config.toml
activation = "swiglu"
norm = "rmsnorm"
rope_fraction = 0.25
bias = "none"
tie_embeddings = false
init_std_down = 0.0
lr_mult_qkv = 0.7
lr_mult_up = 0.898
grad_clip = 1.0
decay_fraction = 0.564
seq_len = 1024
steps = 3326
MLP neurons of a small language model. Each row is named by its layer, matrix (gate and up: input weights) and neuron, and shows model dimensions 128-223. Each number is 128 + 32 x the weight over its row's rms, rounded and kept within 0 to 255. Numbers have three digits each. A neuron's up and down rows have the sign that makes its largest values positive.
After each neuron's rows, "fires on" lists the tokens most often at its 100 highest values on Wikipedia text that the model never trained on; "fires in" lists the words (lower case) most often at its 100 highest values on Wikipedia text that the model never trained on.

L4.gate857:136113123055159153172121203109160160092153085089112103129093092125089096116148172131155128124103162095098028163106086056105118104132105137145157092097154134148165164105153128109146099136046192162133158177130123146124085087097160147119119105169107116128129125126142093148138131143051107127
L4.up857:053125097118167112129075151066138137122139183166154155123095094064121101148114110086141142152110133100101080182132097107117146114163128118126143132122147074095147109083075168104111082109080156150198163130122101166108170101032137162116077169200089080126116115152145073122121120149145090130
fires on: " in", "ed", " with", "is", " on", " of"
fires in: "in", "announced", "with", "on", "of", "uprising"

L5.gate352:108171116152163112084103163082140195106120129157129112114144183183166112122163138132155156148156092137161123151077100125126162093066147181151124058133173189069124105138130122117122119061116121073120050120123107113133110099104114105152124156135111132144107106127189101147119139095144113133
L5.up352:128187105133113157142062064118184123165113124089095185141174160086127103106105147184158107081106196167163133134121106113115112062120146146132108105187139111150151137120116134138104140121161079114153113077151145115177164099110160160130138150091126103104106184151105079129174162112163100068
fires on: " as", "e", " of", "al", "a", "on"
fires in: "as", "however", "of", "zealand", "because", "upon"

L8.gate326:080146138101105145103150160077133141185165160160156204147150156149166097104110143156167108160075117113055155149077166151161131148106176105158099098177147092150100141097106101094114146124096049091145120196149140141086089128132193128076171175141108081106133193114184114128078111137115194207
L8.up326:139102151147118153091127114082188157079138171085126124149143131135084115068115145175062057097113146158138155182085200094128040125146110107104128108141125112120068150103116097108183149109125109175119159138123141092101097094133087075087109157125105128180144126089138129141132112176133132092
fires on: "y", " of", "ber", "ing", " the", "ough"
fires in: "any", "of", "number", "being", "the", "while"

L8.gate104:069140156093136090122131108099091127122159044139130112090090106151187126100158138132166133122131125191088181141068126137115120139121113106153104113130133162077103101120174185115174091195168107163113081122131145118143168133204137144172198179137112168135189087084066064127119093120084108145
L8.up104:132103112112128094118135108146131157137151069138118127205082129161136137116123110148151178156120164112164109169149110093119143175143168149168142087144119210133119162108188126148150145088134161154112120121123128121096186087148152114175160140144073181132106084139136096130159188098150064078
fires on: " in", " to", " of", "ing", "ess"
fires in: "to", "in", "of", "following"

L8.gate904:166147156133070164130110118132201156107169147126186099091143086102143116104100179113118131161125114087121139109130121129128133114149143130153183147168107137083139082093126163138107136115160153110219118144151103210078150084074104185123144190090104169140103138138155171151176098127093110137
L8.up904:145134171147087109143144068153177109139168144103143147072134173090141108079147122113110164195141138112137142186153136106152167051141124145135137146143148113116137113091121104116159144110154158096179116151206144140134140067153073117122138165126122146136138129100152132108129085158162085073
fires on: "ing", " with", " into", " of", "uring", " on"
fires in: "with", "into", "of", "featuring", "on", "using"

L8.gate336:104118067133070070135185170105119185191165145130115156164129129095130113110136142119149084134090246117081129135075121108122133106103146077162165137110159151104124143032151113180138194139160151112162102175128150155073102085128104168126112060113143079125132149077158054156120113173155119123
L8.up336:109135091133120117132138167138119168153120110114190093091149157142084161099110211141217138111113115118111155186120075111122138142142163090119158148108127156117148086134116091128135192093083090125171115162055135150134039133118133131114143078132168138129176176096128124137109108098183153111
fires on: " the", "ent", "on", " not", "oun"
fires in: "the", "won", "not", "went", "announced", "spent"

L10.gate686:137056136171076129170124184133097141097114176141104170101126172107100115117159089174108141100119103183109127117132091119149128113107146153104199056181105144131091092104192105181138090204117159133123176056155098107089155076088138097138093141147109145112102126116156146161103156123145106162
L10.up686:130129092062098110130092171125159152116105172173085134128178088159125104114130138209061133063162151201177143121104137176124109142131217088158119103150113145142123095112161109140085126098119118087128140185189069164153146171147153154148118121185094107121123078086085095140181104143153110118
fires on: " March", " January", "ary", " September", " October", " June"
fires in: "march", "january", "february", "september", "october", "june"

L4.gate54:174119127151178168129156095150122123122056147161115121098084157143133117046140148119127121113122127086097131138162099117122143088117106155125168114158171118153144093057089129157159151104114103140134149104128107183159047126157124142060181089147112181149153137111178151066144029122127129137
L4.up54:133153119133054108134078158055126111106138092145175121135137153176160113142128103099091127079122141174127151161149154166146098160123184103159152112078150200124042094108142170114089081057115114123123122116109132096071127153116112203170107186128135076130135172114202157140143133132077121106
fires on: " the", " a", "ist", "ear", "mer"
fires in: "the", "a", "medalist", "former"

L4.gate361:188133107155149099143149124179133173111101125125127140131197175156082158125117129059086150101090143093130114103107123127137094112088182164106090136110142154123119157081060114186109127116157128118168068140130103144175141089116156145134171135115080096077119117195120067119167133202114124140
L4.up361:119130134098106094063138085109130132100142134158086168088132147134100109151089085108122150047102134129161159070160095179100117182111080092098096100123122025132106091127131135145160154094093154150193064132148066112110098152086075140083085137126061143135122142139167134173081117118122160089
fires on: "here", "hen", "ing", "en", "er"
fires in: "where", "when", "between", "commander", "services"

L8.gate1081:167129107056113205143141104116171151122153066126121120112152152132177040116138127146068164179133153143128071104156137160092104085115102098119109149161151052113061145103185039117106163114125109111106084112133112119120151135182155161138144171122145054109143116139118161084117184151128102114
L8.up1081:122084103181128160105143134092160145147181123182205103048143144087135091123135094160145136131121139072101099073121184133127151106149081084131127137123092026110061150057106106128089139083134092124135112173105118149072135167119128107127115211133164104152100075175120087054138163142135186153
fires on: " this", " which", "is", " that", " it"
fires in: "this", "which", "that", "it"

L4.gate506:126068181153110152161170115161134157152164112084175148104165168181133109144093123173128133094163128032102138025142153153121138126099158104098086139128114098173098105142128132097099168125178126167127137121153154140135157152197132142146114178164133084120144111165113165112100096178098139142
L4.up506:129093115155150116110150144133106080176165152162099116114164115096094133139125145129091122105150121136139127135114123107092093113120074161121105100098098107063143171116116151126123111146124135091133134112173108084079085132097142127166162162201120158078149129160097097163142119036127108148
fires on: " which", " who", "hen", " that"
fires in: "which", "who", "when", "that"

L8.gate842:142167145093112140102162153111182154142086104126127172105161164095147160113160167136151177120082135100119090139115138130068166178142131141146137095112148079153131137139119161108128109127160121113126150137111064110093157176122133147151125172100168099071120145106117131075120120160203151096
L8.up842:113157123139066089134200166146074122138090145179126170162158159101121159131138144112157154160120106146104134104164115094096167189102157112182111091132123120130097113106047132127054146099156094197065132127144137123105163067102100089146119119094116061112126155152142078094141117146097121080
fires on: "oun", " the", "oin", "our", "m", "igh"
fires in: "announced", "the", "appointed", "affirmed", "resources"

L10.gate909:159140188168149119066129096098156115118162138124159122146134113138145051068156105148124149109082153152124130157151146173098095133132180103095150129157105160147101128085140150161112129162132187174142090110102106151158114138104157133151100092131115171164149099100114178168106088161168085131
L10.up909:149141136119112100142134096113155109147123091097161132164191104131115163096112160129125133104129131105186107103111067091091155104151119130166158198140167126064108081147131073128119132111206150121074111119158112115117145062148194096102103115096175155178128121087113078095146118089107138126
fires on: "rough", " of", "a", "p", "ff", " up"
fires in: "of", "through", "launched", "affirmed", "a", "throughout"

L4.gate587:149148144112110136172155089033110164197169146145149181145094044154083069083126164138134154100110099154110138136127080152117076049113135160100148155189170121084118108130137171158122160094154108111098091102101133093144135084111197084160138138152122153112162180129120086115152109138140112112
L4.up587:135134128106184128138144143115174190161104157105135128079063125144151151159117173143108178120139168180092134104096127134133144126076198137179132143139079094135145091153083200143060100145133121143171185052131154074123149048085112184098107169138078137118162174144123083118211119105162097165
fires on: " the", " of", "ed", " as", "b", " from"
fires in: "the", "of", "announced", "as", "from", "in"

L8.gate341:065155120116143104123149211075125155142171121097116128035151107144121113126123161126120125136218100138126155162118135126099163131087139154111164139142136108152032096135140168070137146046090084168069090152113075134141097117143138122108134141107090091068131081126132128129149048196115120121
L8.up341:127131124136178172175185097139130132126142137088145148112070143080110096133121151195106111171154140096157113078116127106100147170129127134135042077138106081145112122118107086114151169120160205146145133154203116101082115187124173113179143118146139121120154136184152117094163121153126130146
fires on: " and", "al", "at", "it", "en"
fires in: "and", "several", "democratic"

L5.gate438:121073124072108075113114155176155182126077127119120128129192139104164149129152165132224151075076128201117126185084151129148152133081122130145085092141154142164109086166163114127113088150111145076123099088141127184160090129090162079151131110133103134120106137131128096143111064186137148174
L5.up438:173168088148149177123110120107170134075144212159150114161163126093147094083105139109120138058197141104176106104095084124148154117127127096102138138116174109142119188129117104093131083150143125125183058144126160127107178126129098172127201153143119103105178072109103044152140132120073112129
fires on: "v", "op", "ver", "qu", "m"
fires in: "several", "television", "developed", "development", "seventh", "affirmed"

L8.gate1125:141127077125117145149101133126094102135122172170137195132204118093077126113128108144162076070093129104056048100101089183081113187164079137145138134126120164131154113179052103119136176050132172156141099115133206137069084160120119132164132164115123120151097128120121114171108114128141130089
L8.up1125:129094064115094120153102136140119139168123181136138216110161188109087073098149152104136102104066172148041090140110115146105109142120076136090111116167154177136197140163095102155143201108190151095150101200078177107118061133148106123154112101108124117145091153100133099129169123155112127070
fires on: "un", "on", "ent", " United"
fires in: "won", "united", "went", "functions"

L9.gate807:138116120120135051123125121132138159139144111141168091153151198107139106114123118103112115069090155081153153163121141178174140126130102114133127119147162193080181132114138161066150112080127113140152093106089165155178101131096107149104147139168144102207123115106072130133107199144133157159
L9.up807:118132152119145141095147100120107141129141122181086102118112100096145119088135176157181140119151166125156115190170124137135151066167076130126129095141131140171153145100182091115070087092143136078131102160104202091130181102111125191163114181115128120105163111152104076106171118181096158201
fires on: " w", "p"
fires in: "won", "when", "we", "where", "well"

L9.gate223:103140066132061146166078133102128104177117087174163067095179119192151077096152139083149176141083164133130150199191108121128115185118100099156148093088157129155144120139149111138181125110148094084172122205115113111162133111133101152141113124123152105199176115130091111121122128138097137083
L9.up223:086138126089079122137122104147126119098166083099133149156133121140099138065099173108150176142152182185088121121109126088145166121175113114138101080067149111180114165152121167155095173151116126127109130213144069117128096123088162060122133169132172123079116125114151086151116122132112154158
fires on: " the", " its", "he", " a", " m", " The"
fires in: "the", "its", "a"

L10.gate215:065153166103130134122115113091081150122138102092096102161094136135100119106127176159113184089157123129117126186144124160083115085104105122081121128180148086063118142118131082174103145205096116120134088162111150165110132090148114138160133129159146123125091150081145132091095130140148130138
L10.up215:109144142098172155147141086126153091137118116177165113094112125127122138141137162122084150140094086142109132077092165115139119139115058141168177062161072144108164137126081183126160134143138106128144131139147132140161111074146125144113090172112084108163153122128104112105104127150117121101
fires on: " in", "fter", "ore", "y"
fires in: "in", "after", "by", "before", "each", "with"

L3.gate350:116164123136134123109132131107189095129127114066094129103095179092153208072159115162191131109136130112135161145124106104112217141112149112069135146167185166079152125113146144121128153132146118138118104169150080120116154204132132099075098086147132142133114082126169119157131075138129104129
L3.up350:128112111100116149118145201116107069129124175159150128160182124170147111148101123125133100123161138172094142173090090117103138183128147193142091211104103153039142070138063136198180134174151104114076144145132148161122111119163117141132196109122092157089163141155100139182116143133203138115
fires on: "le", "il", "ver", "arly", "v", "ished"
fires in: "single", "until", "early", "finished", "several"

L4.gate348:099125126109146123110159130085209166181058124113092133144198093133160110128113155122130150095093138102125155100178121180175179120144113161139203149156128104102147138161128142139162160145164130139138131115122136145125135152114113090112121123113144094154153169094157184182140125122096147111
L4.up348:115106056142144179102173073145118133194141122210143132142112064044124150081128134114127123090159148169126161137097212113152118149156086136094140111181112074147137099222192108142138136165124126191102111119142164085141166075132091142136175131146115119127132131134140116128135120098125135156
fires on: " New", " an", " a", "ew", " up"
fires in: "new", "an", "a"

L8.gate1036:178150123109121133161140074149157129124117147131119197124164109149094094094131088162102135153035146080119137069061185069079113132154116095158080152166081120150120165127098158098184167131126165125123198157105098133117113052135089135147090150134130112090148141062117158107120126100104024150
L8.up1036:161110074132091127126145088178191150137106150139089212152126145129077093075135107163105127155092179077122139129099146107097111093105110104153091155199122093171123188149117174129193174069115161088166157151156104144120082117109106140105142125142157093105119102074118130116192144091067065111
fires on: " on", "n"
fires in: "on", "only", "online"

L10.gate966:114163112169180067168133151177168105133106111104147114070110143130158201152140164140154158150130140182093119117107160111134093152074136116074116113102098130176157104176116098100169128140085097149130182106146130129130140098108172106089073141083097155080173120148115121134180167135084081081
L10.up966:107172116095169129097129125132115149127134089129132109119134174149168076122168104115104106137146156226080059186170068146187083163134152120125102062108159182116104131141121115152078069088174116097121097153154087172125109094241111077115124137137113133098134105100135146057154153166131120090
fires on: "ly", " also", "ver", " time", "le", "f"
fires in: "also", "however", "time", "example"

L8.gate86:145129108172099087113156147104104179162128202072084163186138095146096127105151165178165109094132102105127138083103141120159101147107140092114162114125158124091140105103109173113198091136135092138091132188199147100142144169165124130119134145117108116135086115142136137140145083129103118130
L8.up86:082153167109142089070104097132107091142126154118145103184079121154097140174150065136163149156145198129184186116135128121133146107136137117151131116127134112156144153112156160183190160080159150147105140111180111091139137140153124113193202166098093145143130143087025168103129153140097145131
fires on: " to", " of", "ol", "iv", "ing", " by"
fires in: "to", "of", "following", "by"

L9.gate806:142169200127188133075086120190136141178112098126060160127130121155158086107126144111105142141111161084186113132112204157172099145106138123090080106154141183109150160172095162130059202138176126148115131119077134045107099142140115117122150152126097171153108113076158058128112155139090138130
L9.up806:188119111138200106137103106168110062118104097137115133153195116153165141066147095121065123155061131096149183139082170143179115170107143115167162098127149128122067183081089142174132103139087123162135113153157127070082118183115178185111109094141101137149097083177166116146127133122145154157
fires on: "ec", " Dec", "uc"
fires in: "december", "decision", "decided", "decommissioned", "decades"

L3.gate217:146166170147150132163126122102148166096132086051143075119107103135113093154155130142106171133116159161123151111143079105172119127119069100138091115130166094136094126148116038153148105111094118126147136153145050192084153123109168124151085113142162076151158129093192120089100179151114108093
L3.up217:143104114094122140153159104126142186093151086110066112190122129064141138082104150126123140129135064149129126151132092098103167135085148194141103128109077150176125127121061104137159118120115099156140103136181063133090107115133149120115151140083112113089148082129137109161147055128102158052
fires on: "ly", "y", "is", "se", "t"
fires in: "they", "this", "only", "olympic", "these", "it"

L8.gate1116:172146137168114172145117150101165164087147151083127075108117212114144099116156100216134123113150107160129191109043148152171139169103121114139129129120098132126045119094111049142127111122218110166150100138082074107180142140231138086129150071152126128190077146110158120067079106109144116177
L8.up1116:114091161195135111109110125067144156120131072114118118063122127168136158096132111104133183102143150199122145056099167198130159178156092069081158082130162092096109145100107116128134131148159118071086123096141125116135125152119120190137085138154108107173114123157138148146124103112116149104
fires on: " this", "is", "es", " which", "ame", "vel"
fires in: "this", "which", "name", "does"

L8.gate601:134171070110148093173196094099121152122143116143102112135124105095115152116137172119142179168158062161055092171139178122109139115125133099131159111135096122105198129165115084155125139125120121100142092150181135162086136088168135196101123122155148108173121140079124095130145097166128179130
L8.up601:093117076119073104126184165132111127154186157220134205158124188124134186125121175164095087142102129137071155090097133134170131102139149103139174126086161109068134094110090120145110120106171180133163104141175192202109129125140140139122135118131143079152175156153086053147175099111138142093
fires on: "ore", "fter", "ly", " after", "ad"
fires in: "after", "before", "eventually", "instead", "finally"

L10.gate554:119137179146151106097122134137131153147123134192070174117105174157101126107137150106061105113087190191138132177081148104138098111079161057142163084111156103150094181134091138100138103120074149135114132117149167107118125154102118100144140108162098115126159086124158037116131095088096084122
L10.up554:137115133186106131104135132102100114119121118099115095063103141200135109139127093132110087085132150102103133130082146165121115099112092096063112111135136135073144133078111161125146119173131123082215187137107140097173057139130138160145168159153176135089138117127124092103123155065143149092
fires on: " as", "hen", " by"
fires in: "as", "when", "by"

L10.gate62:137168145136120043147106119158155135142172139213106039064120110151143141121143192149151168152078145166151097114159088129181157140098134057115121142190161134152134114150113119105096145154142149184161158111120158101153151106161120100120158168154118141151168154150083132103103156126115137074
L10.up62:103088140083091118111109077123073149129083096146104145083069201143156165122135120093102199093146147088169110182134141091142151107138091095111118129116143160126142083125120149110144176133153134117177088109129173076132151153120079103135084199097094110120044116151092128152169101153150170138
fires on: " w", "ade", "ake", "ak", "ing", "d"
fires in: "made", "making", "where", "make", "makes", "won"

L8.gate202:179154137165119110170140143150151123185126131166116085176098193180134103086149113136124078153064105121120110140172093152147093118114166137163177070138139203119125086065086121123156103119171121122118068112109122140210146088121151066137136101211140107116116082184117135176135127061135165128
L8.up202:159109194116098069171133097122150134153015146180125063141117163099134207111116121109093076148173121175143119132168152165147130100109146117189096151127080105092108141102141142128070124135191123118106089114167142145111186125114121141150086152124176121140115118136111148153154164127169118119
fires on: "p", " of", " as", "ith", "ed", "rom"
fires in: "of", "with", "as", "helped", "from"

L9.gate573:105090142148116153100105149186123168104105139065154145146113135074144143120148090069178190097173193128140167125096162059116128139099193069159123133168142082107163114129155104138122118207169134095159100126105096127144071155078087094120176097071119124112153104084145164151151148120090108079
L9.up573:103139166082187129151152122124121137133180108104183099141147102096158130108111141102079078102140139147104134122151202088086095123143127181130133108110135115175153104165105154122120061140128195103098147183170136143119141166098050136171176151070182194119153128156131129152131080090148056111
fires on: " of", "arly", " also", " is", "ment"
fires in: "of", "early", "also", "is", "has"

L9.gate111:146155128107069123104092081126166145079066082136169122128132074126156132139137121144148126155153112116070132166089138148097117156112130091109143070164085173096138110110149133144108093079126149109124086133130079116092113172139103145059091114143100112127125121145124166230081117160118183088
L9.up111:097126118025112179154167078123097148067140167157133176185140072150151086103150118105123118184118183095143115133136131125083096117163077105109116141157148119083123098187102149133135178106156184123075108154195149195108136146126109159060156187135129113117137135108108069170104116104175086147
fires on: " the", " in", " to", " is", " of"
fires in: "the", "in", "is", "to", "of"

L8.gate164:128120133158153153089108135104084132160165129212130092044150173171099152088142196179166115083133155100117179132137134121098059107136160118102195084126066104130184123114121134150152148122181095143122072147131182095085135061108123100124152148130097150155176134125116110103115157111103175138
L8.up164:073122146170122114131123119133064121164138114153077137109119125208117128132112151155052106074141119092139167131052082086104099068128155111094113074142128097101136102080084127124060141141107091106149087171185140180156125160121138145123165151183087098157190088109104100103144143126169126071
fires on: "ore", "fter", " after", "il", " of", "ince"
fires in: "after", "before", "until", "of", "since", "late"

L3.gate0:172145113150095148147102161100146128145115134116140114104112179135115111100130119160173103104158087129116130161098063098123139068109067136096094113142172110053200155127180127175135148134134105038085137109109093114134072152153099109147094123160127143130121092109202177112109102099150143112
L3.up0:111143131130150128105080066141109118147064039146135135132149099097171132145149085163120153112147106186114089197118162127195103093163060162152125149098119137138114134149153127216152140109169103109149131157117095135127100127137136090089105176139126127131101140118114155170095091128135128121
fires on: "le", "il", "d", "ill", "ab"
fires in: "single", "until", "kingdom", "still", "established", "beyond"

L8.gate197:108134133074068087147158136155155136124152152122127127120151140176107093108133185072152141132111097098117154154153136151074126125163106117085133127118156103134121154164100120178116128150108107093121116184139104091158129200112159113128155103100067143194086167135151195179083188082058115203
L8.up197:131089098178090139173136122145124148200087155046158132153138150111135126098131134071128100194123179173120139126106104099076140124144118105240125165155142084146096112163118109174120117163155110076057153134123169062097177143103064104192149101076144127128088165102117089129107051169080140132
fires on: " the", "ar", "oth", "er"
fires in: "the", "both"

L5.gate751:115131163056211100093119115115143176093106142158130108103099170167081148123132082135121080114129117122138135114133139114143119125153135095139137153114214052087156154094143094148090160148150174158153116085126099099102143178107171095079112167179080170189125085094074137142119142118099002071
L5.up751:149123196185125130125063151110075108129132138085099107078139080169134125134112124127114145150134106109143111088172119112125142134105096089173143080137143132123152163124150136108151149169127180151164157149127131162128119133125108122185145100089061134119119105048127092107182137041107143191
fires on: " by", "il", " of", " in", "ith"
fires in: "by", "of", "until", "in"

L4.gate1214:149183135141127189144122077192141149110125128072161124194144211155098108062144119110173145163099095095133124206095076173163113087121172114108194116155134141141110108168129148166194171189074122131107149138096103145130147169147185103110115120145079091149116187148171144094157069166124107130
L4.up1214:104168168100191088091134091130146123099200115111113097188138133087075105143111120128106149169123137130153116132119085130151064132161131101097116111089159115110093105146089057110132164203194053192174141189164080078086115132183139110076134120142178112124086130175132127097092102149146091084
fires on: " the", " of", "o", " to", "p", "es"
fires in: "the", "of", "to", "types", "toronto"

L3.gate1057:173168145157115130168130123104187156158126112137136092112119141068160092127160108130171136115197074173098079101135127102143147147142081160094140118162131143131136123141136028071061080137088151119139114146147121180124087136109117086108158170068140142103171122170137127130090159096144135108
L3.up1057:115139159144077114105157143106100112106164112142119210143156151082105097137156151103092166063116105150143145066141118184081107089148166136093105192111144096125117123193121128110077153142123091117156078163119163109128132150126101137121142142155152124150184114107172131102152090147103126165
fires on: "op", "al", "qu", "er", "olog", "ion"
fires in: "several", "bishop", "development", "developed", "subsequently", "technology"

L10.gate1087:159079140131096066130120109186124113178161205076108150093092123089168091120138141092135219111152086129065131161155183110046110201145112125117099125144107093171134111118147140159130188164080086148140123097107127131183099128144109151095129174138137158120149081088120188138053115152152122186
L10.up1087:080128184086116147168116128129170077135088152177133161121102164085077092101111108122108133107084141087148117117103108174115095117139127145095162092110077139161035100129115129141113137099111086176114156137127100166116106085110084144113153153160108140167160086097130114167123127118126122139
fires on: " other", "ther", "ot", " the", "ore"
fires in: "other", "another", "others", "the", "more", "furthermore"

L10.gate472:140124155133162096149128120199120098136142124151120103188126106128116140112091171145097126117132075162181130126094100155153088088079173096194111065141120096144123144123117111165135101153137182159229152181128154108165101134158133108189087129171077087131098111118113146056147121114096065193
L10.up472:101103197143166061082117146062127158111102116124147110155132147169094124110127132164128122079175127171086158069149145121103081165115086102124079106080118158103151120098080140198163126091102093147106161144136112113151146098183144129149155077124085144147080112140109088105144115154124156171
fires on: "s", "m", " they", "is"
fires in: "them", "s", "his", "they", "by"

L5.gate746:084150107126129121059119102167180106092161140123136146124179141140158066116129109211115109118152179133167090093068081116176094138142112111228158145162141145162117098150117131125147148121138123101130128082106115183170060117154159122131157115151153118093144140092119175036156133163120087142
L5.up746:140107106115109077144154140089104120162101143190156120098181155148086155101097134136142109129135151079138115072180140133109128117126109109115150146149158094124194204140125173173162113107093119116161162138090099215124160094127090144085187218164133155113141096122108132174150124051147137170
fires on: "en", "in", " of", "t", "man"
fires in: "women", "of", "given", "feminine", "joint", "chandrasonic"

L4.gate345:081118100083109092160148148072169135146121193162132166144089136125167050092107166136138106131181069168092130110113092142112162195128121104101157147109115161139124159109143137148075094166152166118119080094142094153113127130172160100081178150219139181097198089139146173113162108093110174121
L4.up345:138116133139053102088130166138099113139166148117118131176125142121134157179138153161186051124151131090088114170134123110137121144116134114141137153131147080094122109120106129149139113093109129089103134092131157085122135120094207135101106214153061102065114115166131100177154084092182105111
fires on: "ember", "ond", "ame", "ent", "t"
fires in: "december", "second", "became", "almost", "eventually", "another"

L4.gate611:094146141127141181132076131175130158192075135108093118142088148123042163140129111104100117071105129120094071102129096123128071130133127122069155088116095164181107074127096188108197121154079101132108082088147143094106158127129111157069171202177148105132110136084151178184079151169163089131
L4.up611:083074083078135106165103116107121121124144113126101124037122102133148164116124099133124117058139172095183139162170135130159091131114120100164131075131180114112168146121160124123071111098092157091094109169114106133112071130162113137094109138172145095158107151069184110146101131096095122100
fires on: "hen", "ell", "ly"
fires in: "when", "finally"

L5.gate424:149078156135150173094124132156069177154115113135087082184126093165092133140123134106107139120177145108069153160130109143079121131116155105097139132130148143102177070134116101134151101134088065173149165114142195145153083181126118057100142175114176065133143142159106115093086126137109081141
L5.up424:221180120100123110170117128090181123113156146090165086096124122123114097078124124216161149148053116179113124135157104066107105173186169144147140173080090129140128097077134139137137129098123126121160091081083123149118110089129160160159165105095102165129123109091180158183137122142149127143
fires on: " a", " the", " as", " is"
fires in: "a", "the", "is", "as"

L4.gate295:130053133133114094189120117130172110187130145066065121128181123093096096137137145123137128148074064118104150148087150142112139167141132145056143099093095129117163152107154101108144080136138150102118112178096130163166098126134149071116140092124144081179086088097148086076077121135081195116
L4.up295:175140153169138074112147097081124138167149167164115151143090061124183077040133052201094105180139133100159117120109159171113087098125158092129119129146130102151119153167100097129137116149125126134159133114129126122151127103155153117139134184194071095106116102106171078150113075111151099140
fires on: " of", "il", "ace", "ed", "it", " in"
fires in: "of", "place", "trail", "in", "as", "kilograms"

L8.gate912:129161173142123140145194133184100082130155173128134127210100126098189163099124102151104137088096125136114135132131087074172122111129123129083143072114081087087209137093166161130133154193088124099099133098099097147108101151114070096149083177058143050142183106136148105117093069077091136138
L8.up912:153110139125093140130109161169195145107196128165122080106083116133140146152116162185173076119112108170165153151086083118191112116132199153116113104138086147126094107134167139145065123121157148130141161097082116142166214089152110161164152144128135083124143138152096061168173100178128147136
fires on: " to", " as", "ition", "s"
fires in: "to", "as", "position", "farms"